Weights of a small transformer language model.
Architecture: LayerNorm after each residual sum, learned positions, biases, tied embeddings.
Training: a variant of Muon for these matrices, 900M tokens, 3433 steps.
MLP neurons of a small language model. Each row is named by its layer, matrix (up: input weights) and neuron, and shows model dimensions 128-255. Each number is 128 + 32 x the weight over its row's rms, rounded and kept within 0 to 255.
A block is one neuron, or neurons of one layer that tend to fire together. After each block is what it responds to, as a language model described it from the Wikipedia text at the highest values.

L15.up96 [187 125 122 112  55 140 183 140 127 139  92 114 113  93 109  74 153 156  92 105 156  79 149 122 126 189 129 119 184  79 114 105 158 153  86 160  84 179 120 172 114 139 153 150 137  96 129 139  87 111 120 134 105  77 154 147 118 169  36 162 159  89 121 112 112 194 142 154 110 121 117 152 110 100 121 209 116 109 124 130 137 174  98 123 158 140  77  85 147 154 128 209 169  75 155 118 143  89 118 164 112 145  97 167 121  82 124 118 157  82  96 129  91 169 139 141 118 103 118 160 113 136 172 105 119 158 146  77]
L15.up258 [ 84 167 186 106  89  84  90  89 133  98  72 186 129 126 110 114 141 102 108  87 129  80 146  89  87 123 104  95 140  92 151  93 192  76 106 121 118 136 134 124  86 138 177 159 108 132  77 140 131 137 125 127  77 109 175 128  98  58  90 198 129 151  99 143 135 152 147 174 161 171  92 103  88  75  70 113  91 176  72 140 125 143 130 199 160 169  70 142 193 187 116  69 125 114 123 154  92  96 119 100 133 119 110 111  52 173 111 113  92 108 146 139 130 135 115 110 145 131 176 140 118 110 129 139 135 122 119 130]
L15.up329 [ 84 144  86 138 133  77  91 109 155 118 112 163 148 130 158 108 135 136 149  96 170 120 133 149  55 148 183 145 134 149 149 186  94 169 123 149 124 110 107 108 132 138 161 158  32 108 116 116 167 100 116 165 139 173  63 120 155 109 156 127 152 109 154 118 152 135 189  96  86 133 146 162  75 125 132 156 114 189 131 105 111  90 117 189 106 123  69 138 121 144 114 116 102 132 127 108 129  99 135 159 139 149 174 143 131  89 130 139  98 152  98  63 143 169 112 172 172 134 137 160 150  35 155 141  84 125 134 134]
L15.up985 [ 86 149 111 102 126  98 101  54 110 115 112 105 136  73 167 180 174 101 144  88 163 115  78 145 108  78 106 157 225 141 148  84 119 153 122 105  97 112 152 167 142 179 135 144 113 119  72 128 143 133 131 143 172 143 112 147 139 140 134 143 145  96  60  80 145 165  78 176 137 150  76 114 121  69 201 153 142 110 148 151 145 148 157 115 194  83 126 108  73 127 151 119  62 159 139 110 124 173  79 125 147 174 168 123 114 107 140 141 101  94  93 146 102 144 169  94 155 152 171 143 139 151  84 123 111 117 124 115]
Responds to: Sentence-ending periods

L5.up951 [155 124 123 134 158  88 142  99 132 126 133  95  90  59 121 139 132  82 108 112 195  88 122 108  81 152  87 124 154 147  72 131 123 107 151 106 189  92  96 147 180 148 174 150 151  78 150 117 118 111  71 123 141 109 149 134 177 119  94  99 109 165 174 158 125 172 130 143 161 142 124 182 105  93  82 124 110  98  89 168 155 162 121 137 206 168 128 106 122 137 145 105 146 145  77 100 103 118 131 139 155 161 137 202 128 135 169 141 112 157  90 174 124 124 117 145 131 121 141 174  85  84  93 182 171 124 159 157]
Responds to: Word-initial "pro" fragments

L15.up217 [143  97 121 119 142 145 122 146  86 195 152 126 144 148 118 166 128 166 134 175 140 104 129 109 110 166 165 109 162 160  89 164 144 133 116 162 118 155 120  68 163  41 154  80 171 174  92  74 114 131 185 137 113 147 126  86  69 110 183 157 102 118 128 154  89 101 116 136 159  73 172 145 175 103 139 101 138 159 103  76 136 121 138  93 121 133 124 153 190  92 167 174 184 168 123 126 106 127 127 165 107 110 146 146 143 113  68 131  83 133 153 120 150 142  83 139 163  94  98 118 118  80 164 121 163  90 146 146]
L15.up226 [105 143 127 175 120 160 155 148  78 160 180 203 170 117 140 111 153 151 153 175 111 114 160  86  81 113 113 187 105 175  93 120  78 117 183 146  76 173 122 143 195  31 133 153 119  76 109 143 130 133 132  91 118  88 114 128 106 111  52 126 140 142 143 138 216 114 107 124 160 108 143 138 118  45 120 162 124 205  77 119 162 193 136  89 102 113 119 114 128 169 131 116  90 148 170 120 124  77 143 124 126 115 164 111 160 123 112 145 157  88 104 115  82 165 140 100 135 162 136 162  96  80 110 147 119 124 183 114]
L15.up1103 [135 164 147 121 101 138 154  78  99 131 137 119 161  93 166  66  72 141 138 158 128  65 154 129 130 159 127 105 137  83 151 131 113 139 169 139 150  83 123 130  80 106 185 140 132  99 119 141 180 137 163 174  96 116 132 159  30 107 156 102 185 200 169 125 125  68 137 102  92 133 115 121 125  79 125 135 189  91 150 165 163 119  56 158 117 142 114 219 129  88 100 186 108 150 106 118 119 107 128 130 128  92 121 158 137 148 105  56 105 101  77 132  92 126 100 118 134 106 118  68 113 169 152 199  87 143 147 143]
L15.up1358 [154  59 105 138 148 122 156  69 118 148 166 151 109 178 190 160 147 111 196 105 108 134 129 171 142 117 143  91 164  87 132 118  88 152  94 189 148 201 146 149 180  73 167 141 168  97 103  90  83 178 128  69 167 156 127 145 146 143 135 133 146 197 108  98  72  83  86 122  80 112 190 162 142 119 104 100 131  89 119  57 126 112 146 106 137 117  55 144 168 100 117 118 144 147 122 153 137 111 162 134  43 145 136 173 100 113 201 134 163 106 179 134  76 143 144  96  98  97 131 109 116 145 121 141 154 153 111 137]
Responds to: Standalone space token

L5.up678 [122  44 114 133 184 140 132 121 186 124 143 134  81 189 193 162 126  85 107 150  89 150 131  87 168 158 140 111 116 199  96  68 100  88 155 120  62 190  94 126 129 161  91 131 146  94 179  89 151 168 102 128 131 137 131 111 193 107 144 145  89 122 161 150 127  96  66 148 108  85 137 136  99 175 101  80 115 122  92 118  88 126 142  84  83 124 160 121 146  96  98 132 180 138 128 102 130 174  91  82 114 111 148 148 165 160 114 168 159  97 149 117  59 115 125 194 119 109 169  97  82 170 119  77 126  83  69  83]
Responds to: Word-initial b fragments

L15.up95 [108  98 163 128 136  75 159  90 115 177  87 111 122 139 115  90 150  86 135 149  96 126 166 176 142  93 179 112 108 166 107 104 117 117  97 108 153 156 142 164 109 137 204 167 154 145 123 192 109 149 153 179 109 110 105 136 117 115 138 172 177 113 112 145 147 101 115 111  71 117 148 143 135 117 130 122 185 169 194 105  93  77 134  75 108 103 146 141 139 174  84  67 120 119  76 130  95 146 155 143 103 110 134  92 139 129 136 154 133 158 149 155 152  52  67 137  93 147 138 146 109 181 102 125  49  94  95 108]
L15.up613 [107 106 129 192 148 177 152 129 127 107 139 121 164 106 140 166  66 192  64 190 124 130 115 141 110  89 155 145 106 144 108 160  83 207 118 121  91  84  83 131  74 105 128 142 171  79 141  79 157 124 149  89 115  99  80 157 121 176 114 127 132  97  81 146 127 144 135 130 111 182 117  82  97 128 158 104 173 100 141  86 134 123 130 101 186 101 121 118 162 102 153  93 154 124  93 106 180 136 126 186 155 127 189  73 136 152  77  69 193 126 129 168 148 108  81 117 109 120 188 143 112 101 171 147 125 152 171 187]
L15.up830 [ 55  87 125 155 127 192 120  81 150 132 118 119 157 146 130 107 175  96 142 126  82 132 150 200 132  82 160 175 166 109  74  89  73  93 131  99 124 112  89 145 168 131 156 175 172  94 127 188 162 184 157 125 133 131 106  90 112  72 109 108 168  99 184 129  41 150  97 133  90 134 149 113 108 160 172 137 104 153 152 153  74 110 202  89 136 128  57 155 162 125 161 132 178 111  85 115 179 159 144 186 144 122  95 105 144 116 118 147 132 155  99 145 153  98 109 188 163 172 157 141 137 117 140 113 158 142  86 131]
L15.up1220 [123  99 207 153 122 170 109  99 172  77  97 143 136 172 183 141 119  53 116 165  91 131 195 162  40  89  92 130 101 134  98 119 106 168  93  79 132 107 101 101 107 152 159 135 120 125 134 128 160 188 134 105 146  99 122 116 104 124 118 151  81 167 144  86 117 172 100 142 104  59 112 207 155 130 140 161 156 109 123 171 177 132 132 132 173  88 103 119 154 117  94 129 100 116 106 100 138  97 122 128 197 117  65 102 107 183 139 168 108 119 103 149 100  93  74 153 114 182  65 110  87 155 184  85  95 122 155 130]
Responds to: Word-initial fragment pieces

L15.up476 [134 103 115 134 142 106 118 168 162 161 116 122  98 184 123 148 104  86 100 152 152 120 104  67 112 144 181 109 141  81 114 114 149 106 167 111 106 191 117 103 116 146 136  72  97 104 120  94 146 114  94 124 128  78 114 128  89  98 153 144 170 109 164 117 167  81 142 193  83  86  97  89  96 101 113 105 140  77 121 167 173 148 104 124 111 111  63 103 114 101 135 134  98 173 131 132 108 181 108 163 198  76 150 109 167 101  98 176 168 187 110  81  64  99 116 146 140 118 151 143 122 105 112 107 110  76 129 155]
L15.up1154 [159 109 122 113 136 140 104 104 162  98  55 138 123 108 126 104 132 145 157 186  95  86 109 151 170 137 162 157 183  85 139 110 106 104 175 108 127 135  84 116 144 142 125 126 134 125 124 122  75 132 119 124 133 155  85  61 161 121 156 154 166 128  93 171 157 112  85 136 115 102  78 112 101 173 125 187 110 137 202 104 141 102 108 129 143  72 127 162 121 134 143 156 133 119  63 134 136 163  75  78  88 138 106  82 147 103 142 128 158  89 113  92  89 112 133  98 101 164  66 230 114  45  66 129 159 150 143 132]
L15.up1209 [196 156  56  78 147  89 192 132 150 103  92 143 133 111 184 161 106 135  89 149 103 121 142 156 203 157 179 148 104 160 138  84 119 182 111 113 140 118  93 105 191 162 119 178 215 131 153 152  86 151  77 118 138 113  33 140 110 107 158  96  89 106 156 183  83  90 152 138 119 124 161 100 159 136  99 145 104  95 137 157 116 137 151 115 145 140 122  79 125 137 161 121 139 147 121 104 154 112 167  96 120 141  65 138 124  79 153  81 127  99 119 158 129 169 161 126  92 134 124 131  60 137 164 102  74 168 125 114]
L15.up1389 [ 81 118 107 142 133 149 135 144 147 127  94 150 127  74 140 192 111 108 159 188 142 106 152 113 148 108 150 128 143  98 111  85 159  86 166 153 169 146 149 116 142 121 127  66 190 153 134  71 168  99 111 156 118 121 122  37 123 115 156 204 183 150 137  75 157 126 137 111 113  92 131 161 138 135 158 110 168  86 119  99 231  91 183  97 144  83 129 138 164 114 122 143 123 147 117 202 168 176 103  71 100 134 142 102 141 153 114 138 124 157 191 100 123  59 105 124 129 147 115 145 141  78 163 111 178 140 110  88]
Responds to: Name-end delimiter in tables

L5.up320 [143 198 211 100  55  92 144 102 141 161 116 141  86 150 154 120  81 141 154 142 172 177 162 132 109 105 167 119 101 146 137 145 110 130  73 176 134 167 127 156 128 134 123 152 171  50 121 154 126 141 127  80 141 138 154 114 143  70  84 158 117 148 144 155 153 132 111 199 120 121  76 136 186 138 119  96 143  88 147 100 102 138 140 117  83 143  79 139 118  88 157 116  91 130 188 111 126 101 137  88  78 140 125 143 133  80 141 141 138 133 150 131 115  85 101 175 157 164 119 128 100 112  50 144  93 127 137  76]
Responds to: Word-start fragments and periods

L11.up140 [121 128 108  85 122 112 134 134  57  59 115 194 188  89 152 147 102 122 172 148 159 132 126 126 136 128 134 148  96 125 116 116  88 178 135 139 110  78 202 126 123  84  96 129 120 133 132  70 191 127 145  86 152 151  17 183 184 104 132  71 100 150 115 125 119 116 192 126 138 167 121  98 128 123 158  98 168  74 131 113 128 126 111 114 163 103 128 131 125 138 118 168 146  93 134 101 162 138  89 115 138 123  74 167 127 134  88 119 106 124 147 149 105 132 151 116 121 129 135 150 163 134 115  73 101 128 153 139]
L11.up1328 [ 96  78 147  82  84  81 127  96 131 170 109 139 132 139  85 133  85 155 140 172 168 152 139  81 127 123 135 131 151  99 105 140 156  49 139 113 112 198 113 106 111  86 116 120 144 112 223 173 162 143 150 105 133  93 152 113 130 103 140 143  73  77 179  50 142 177 128 132 104 111 140 194 119  65 122 147 169 170  90  83 183 153  78 106 165 125 179 131 148 134 143 154 116 123 161 103 163  98 125 118 170 185 112 111 153 111  96 123 136 151  84 185 158 111 133 163 147 116 173 181 110 128 173 135  81 136 112 167]
L11.up1402 [ 86 128 148 189 127  89 159  79 128 114 105 151 147 139  95 137  96 113 125 185  81  99 182 132 154  78 134 100 203 128  93 165  97 101 149 131  96 128 139 136  85  52 124  92 127 137 116 100 133 103 143 147 121 140 117 125 140 108 129 147 177  49 147 127  95  76 190 118 163 114 162 134 130 176 113 154 144 120 184 119 165  91 138  98 121 113 134 124 132 122 106 187 108 129 116 111 164 139  92 221  46 130  82  70  72 122 116 144 170 100 154 104 140 153 131 143 176 122 114 128 182  87 127 115 119 116 174 114]
L11.up1474 [ 98  84 120 138 109 105 145 108 117 133  98 116 131 128 133 162  86 157 191 128 161 112 181  94 145 207 133 103 157 128  94 134 141 123 148 160 147 135 158  93 133 125 162  68  90 147 143 112  85 128 154 122  98  99 111 112 136 151 135 134 122 148 100 134 112 119 104 172  92 101 132 184 211 105 125 169 191 121 148 137 123 104 138 183 130 148 109 145 184 129  53 136  80 189 127 169  92  87 135 124  84 135 125 163 114  98 126 161 119 131 185 109  69 180  99 106 105 145 151 118 175  91  99 115  64 164 145 158]
Responds to: End-of-name punctuation

L11.up592 [131 135 147 135 107  57 152  95 143 150 123  75 127 119 131 129 114 120 127 165 203 175 147 146 170 121 141 140 138 197  74 177 147 150 148 122 123 170 112 134 105  61  83 121 132 124 115  99 169 105 167 153 116 126 116 102 142 162 187 143 112 145 183 167 163 165  84 143 111 121 115 122 109 155 168  74 204 172 120 118 137 121 130 134 107 119 123 117 124 113 154 103 137 156 108 116 150 136 138 124 137  90 137 164 108 124  74 127 108  97 109 123 120 117 125 147  87 127  96 126  72 107 172 152 152 121 166 164]
L11.up785 [173  92 133 151  98 106  95  79 184 155 114 198  80 160 192 163 122 169 128 131  48  84 147 150 147 154 147 148 154 165 133 124 135 142 118 125 139 192 101 125 120 118 186 140 140 171 123 101 121 114 132  67 160 103 115 148 144 144 165 152 123 152  42 111  96 193  88 130 120 102 140 104 156 135 161 160 169 122 152 141 135 165 141 145 117 105 133 111 200 117 139  74 153 138 114 153 111 110  81 149 153  94  88 134 116 156 137 137  99 132 104  94  92 122 113 123  99  62 124 106 137 147  86 111  99 148 189 124]
L11.up984 [130 166 149 118 160 110 130  70 116 205 170 151 129 175 156 189  78  95 145 104 125  90 142 130  84 139  69  64 141 139  88 163 139 149 146 118 102 182 123 172 125 116 152 155 119 160  81 146 110 151 121 156  80 102  65  73 144  93 125 165 132 116 163  80 126 141 112 170 128 145 104  96 115  42 128 147 146 127  79 105 155 176 181 119 110 166 121 169 120 146 142 137 110 201 100 102 121 138 143 172 163 102 133 114 134  75 127 135 112 133 152 166 118  61 123 168 134 148 117  98 108  90 176 102 130  88 128 145]
L11.up1335 [ 78 112  27 142 177 122 182  59 139 134 172 113 146 187 114 157 180 135 123 129 161 146 135 180 176 143 119  76  98 132 176  90 120 175 124 149 166 136 180 176  97  95 166 118 144 150 135 108 100 111 132 150  66 103 134 121  52 126 160 125 129 164 143 133 114 142 103  80 136 128 157 118 119 121 159 140 142 123 114  92 166 133 160 132  92 144  79 101  70 125  53 192 134 119 183 112 101 120 158 133 131  73  99 136 156 122 104 169  83 122  98 135 144  95 152  93 121 159  97 131 131  91 141 175  92 181 159 133]
Responds to: Standalone space before head noun

L15.up192 [175 124 140 114  86 102 160  97 165 139 112  39 157 144 143 102 150 115 136 179 147 127 112 148 146  99  83 138 166 110 165 114 103 118 171  97 145 129 204 117 134 186  94 126 123 144  75 111 122 138  70 120 172  98 110 101 104  81 133 149 108 166 112 119 121 106  96 105 120 181  94 126 126 150 144 111  92 113 180 110  89 156  71 140  50 162 159 151 111 113  80 127 150 104 141 129 144 115  89 128 174 185 127  95 130 106 129  93 133 151  93 174 127 125  90  93  84 163 149 108 110 144 137 148 195 148 178 151]
L15.up991 [198  87 100 164 132 147 133 139 103 129 155 108 133 136 155 128 118  64  90 130 116 133 153 140 129 111 116 127  94 134  55 115 120 131 101 154 123 138 147 119 104 155 137 150 138 187 128 133 123 125 120  94  63 130 168 171 136 161 123  76  96 132 133 140 133 109 129  77 104  93 148 113 115 118 125  81 142 121 157 177  86 157 107 144 144 124 150 143 188 119 117 156 119 187 154 167  83 171 101  61 167 157  71  59 116 124 119 140  85 100 152  95 109 105 149 106 162 157 139 185  69 149  95 171  81 151 121  88]
L15.up1250 [118 140 122 129 156 127 129 188 202 104 128 140 111 124 166  99 113 129 212  55 102 100  38  99 125 155 160 169 170 143 154 154 156 139 126  77 165 108 122 145 186 178  98  88 165 120 119 171 110 132 122 102 138  81 151  88 109 121 145 118 108 132 135 133  86 144 121 155  98 154 208 160 125 119 101 127  70 157  93 156 109 156  76 176 102 117 144 122 179 172 110 109  74 111 116 129 115 122 111 165 147 183 100 165 127 125 163 146 103 118 140 157 116 122 134 100  79 149 132 137  53 113 162  56  88 111 125 199]
L15.up1505 [112 118  93 116 125 139 159 205 139 173 128 139 166 102 148 154 222  88 105 107 130 102  81 166 121 141  72 126 107 128 141  65 129 121  99 135 154  98 151 168 127 121 105 132 113 139 154  97  86 124 124  88 100  84  91 121 150  95 128 132  90  62 156 159 156  67 101 139 108 182 105 100 118 120  89 110 147 166 183 112 136 176  86 187 141 181 163 188  87 166  94 119 139  70  94 170 113  99 135 127 129 174 114 150  96 156  61  96 134 162 146 150 161  93 101 148  64  94 124  92 176 156 166 121 113 135 119 171]
Responds to: Word-initial prefix pieces

L11.up141 [140 164  67 145 150 156 138 128 140 136 137 190 107 100 122 111 162  99 135 104 144 118 132 133 146 105  59 124 164 102 142 152 159 112  83 159 117 147  72 120 133 142 141 155  69 133 151 114  99 139 142 174 107 109  84 159  70 157 142 150  89 182 149  93 126  68 156 178  51 118 160  63  83 146 162 139  98 136 140  74 129  86 175 190  77 139 128 137 128  94 105 159 140  84  95 167 105 135 146 116 191 138 152  83 111 131 159 142 153 117 107 164  94 153 164 163 160 173 126 124 106 135 149 120  85 153 192 119]
L11.up421 [162 106 148 180 210 136 111 124 115 155 136  96 137 175 128  91 135 133  85 141 149  94 111 161  93 175 171 113 151 211 105 101 134  84 104 148 153 162 118 211 185 129 113 109 123 125  98 175  58 113 152 154 134 152 129 139 144 136 153  94  96 140 127 138 138 138  99  99 140 104 126  65  94 141 141 111 142 161 144 162 145 137 153 132 169 133  82 100 116  82 134  80 170 184 136  99 156 117 204 127 152 169 136 106 171 196 104 153 155 153 113  74  80 124 155  90 112 148 119 144 113 142  99 114  68 170 165 138]
L11.up1012 [ 78 133 114 148 175 166  84 136  58 134  66 104  79 144 101 122 125 104 132 136 143 100 174 119  90 106 116 143 139 184  79 136 147 111 139 166 143 133 126 198 120 142 217 116  52 127 165  79 135 135 119 162 129  96 163 148 111 157 109  65 154 134 148  90  97  93 143 185 139 128 128 105  98 154 122 148 143 120 136 127 134 145 160 119 148 121 150 119  99 130 148  77  73 150  58 146 128 143 153 147 174 128  91 135  86 113 149 155 118 148 112 163  90  82 108 207 174 122  73 158 164 151 131 142 151 172 114 152]
L11.up1024 [135 102  75 178 141 172  87 112 146 122 167 131 106 132 148 128 126 121  96 135 130 139 167 188 173 144 100 151  90 109 105 173 179 130 117 101 126 141 143  85 123 209 138 155  94 111 104  71 112 148 128 153  84 106 136 160  86 146 112 111 134 138 133 121 111 107 144 122 187 109 175 163  69 164 169 104 105  94 113 149 149 122 119 110 101 108 128 113 143 135  65 155 104 160 143 108 155  90 149 154 176 130 155 104  10 119 101 177 133  89 127  73 132  94 109 135 166 159 121 144 188 122 140 160  64 105 109 108]
Responds to: Word-initial "pro" fragments

L5.up1015 [103 166  91 161 148  79 171 149 159 169 123 138 170 155 113 140 142 106  95 107 108  95  79 127 136 145 133  85 162 154 147 162  93 129 149  71 100 139 134 127 175 143 173  92 157 136 172 148 128 109 145 151 104 156 206 169 168 169 126 141 142 200 143 111 111 125 150 144  76 105 146  90 151 127 159 179 112 108 167 159  97 165 133 152 106 126 167 134  94 110  93 105 106 179 108  93  57 151 111 125 141 135 109 123 100 123 160 142  84  75  51 198 140 103 130 142 145 125 138  94  73 113 119  91 123 143 116 177]
Responds to: Standalone space token

L5.up224 [122 137 101 151 118 149 140 142 147  71 182 146 156 118 146  82 118 152 146 177 149 134 191 124 155 130 152  80 122 128  41 163 123 143  99 188 119 140 128 128 125 137 110 121 168 121  92 108 107  73 107  87 105  84  97 150 123 141 132 119 159  95 113 174 141  99 115 152 142 109 110  90 139 143 177  79  91 144 138  95 155 128  68  97  69 175 163 145 143 107 122 188 158 164 191 135 148 119  85 131  96 157 121 186  79 106 116 123 129  76  55 133  93  93  29 158 108 117 138 111 114 100 131 165 103 102 163 127]
Responds to: Table cell separator after label

L11.up379 [156 134 148 163 100 109 113  85  87 113 147 149 143 102 156 145 139 151 162 147  98 108  89 146 126 156 109 119 125 158 136  85 159 117 151 118 163 140 117 156 149 149 120 159 112 123 121 178 139 125 129 119 115 153 172 146 136  84 108 198 164 119 124 157 146 202 133 100 132  57  75  69 132 173 141 122 120  94 137 137 107 103  60 173 141 142 150 119 144 120  94 159  61 133  84 136 150 132 104 128 202 114 119 126 111 166 159  87 170  75  81  43 127 192 115  73 157 149 124 206  70 158 154 107  95 123 124 138]
L11.up679 [ 75  79 109 161 150 126 153  99 160 170 151 101 156 211  86 177 120 100 156 157 127 152 183 139 146 177 102 136 129 139 172 130 125 121 130 121 114 110 123 137 125 146 158 181 132 135 116 134 109 179 148 155  92  84 175 134 149 112 121 100 143 116 144 145 102  83 125 158  85 133 113 147 135 133 127 176 100  93 171 192 104 209 147 138 166 171 153 115 150 153  94  61 169 169  49  90 100 152 137 169 134 164 143 124 135 126 136  91 143 158 117 104  70 131 182 137  66  92 145 129 123 167 145 151 129 139 129 146]
L11.up981 [119  97 123 124 134 156 124 123 106 145 155 127  77 187 115 117  93  71 135 150 122 196 146 183 153 154 107 122  87 146 115 120 131 139  60 141 136 129 152 148  95  95 106 167 184 137 160 144 110 156 119 134 137 132  77 118 155 121 159 113 136 164 125 144 139 109 123 183 127 172 105 126 126 121 154 148 182 118 141 142 164 172 180 174 149  35 133 113 146 102 126 153 139 136 155  79 129 122 161 146 116 105 130 115 137 149 141  67 129 108 102  84 115 146 163 147 129 115  55 154 158 136 106 116 109  93 113 163]
L11.up1318 [133 112 165  79 145 131 169 151 149 154  90 124 145 162 131 172 162 123 126 174  71 119 168  87  74 178 143  76 114  85 151 125 104 148 103 127 103  96 123 162 183 116 124 152  70 183 126 139 112 140 102  83  70 100 132  62 233 130 142  91  73 124  36 156  90 172  64 155  90  85 122 115  79 128 118 154 142  82 141 151 122 162 144 131 154 140  69 106 107 157 125 115 109 159 194 108 169 161 138 186  75 170 133 156 128 151 155  95 105 179 155  91 122 160 206 117 148 146  97 156 144 163 127 160  93 139  88 138]
Responds to: Split word openings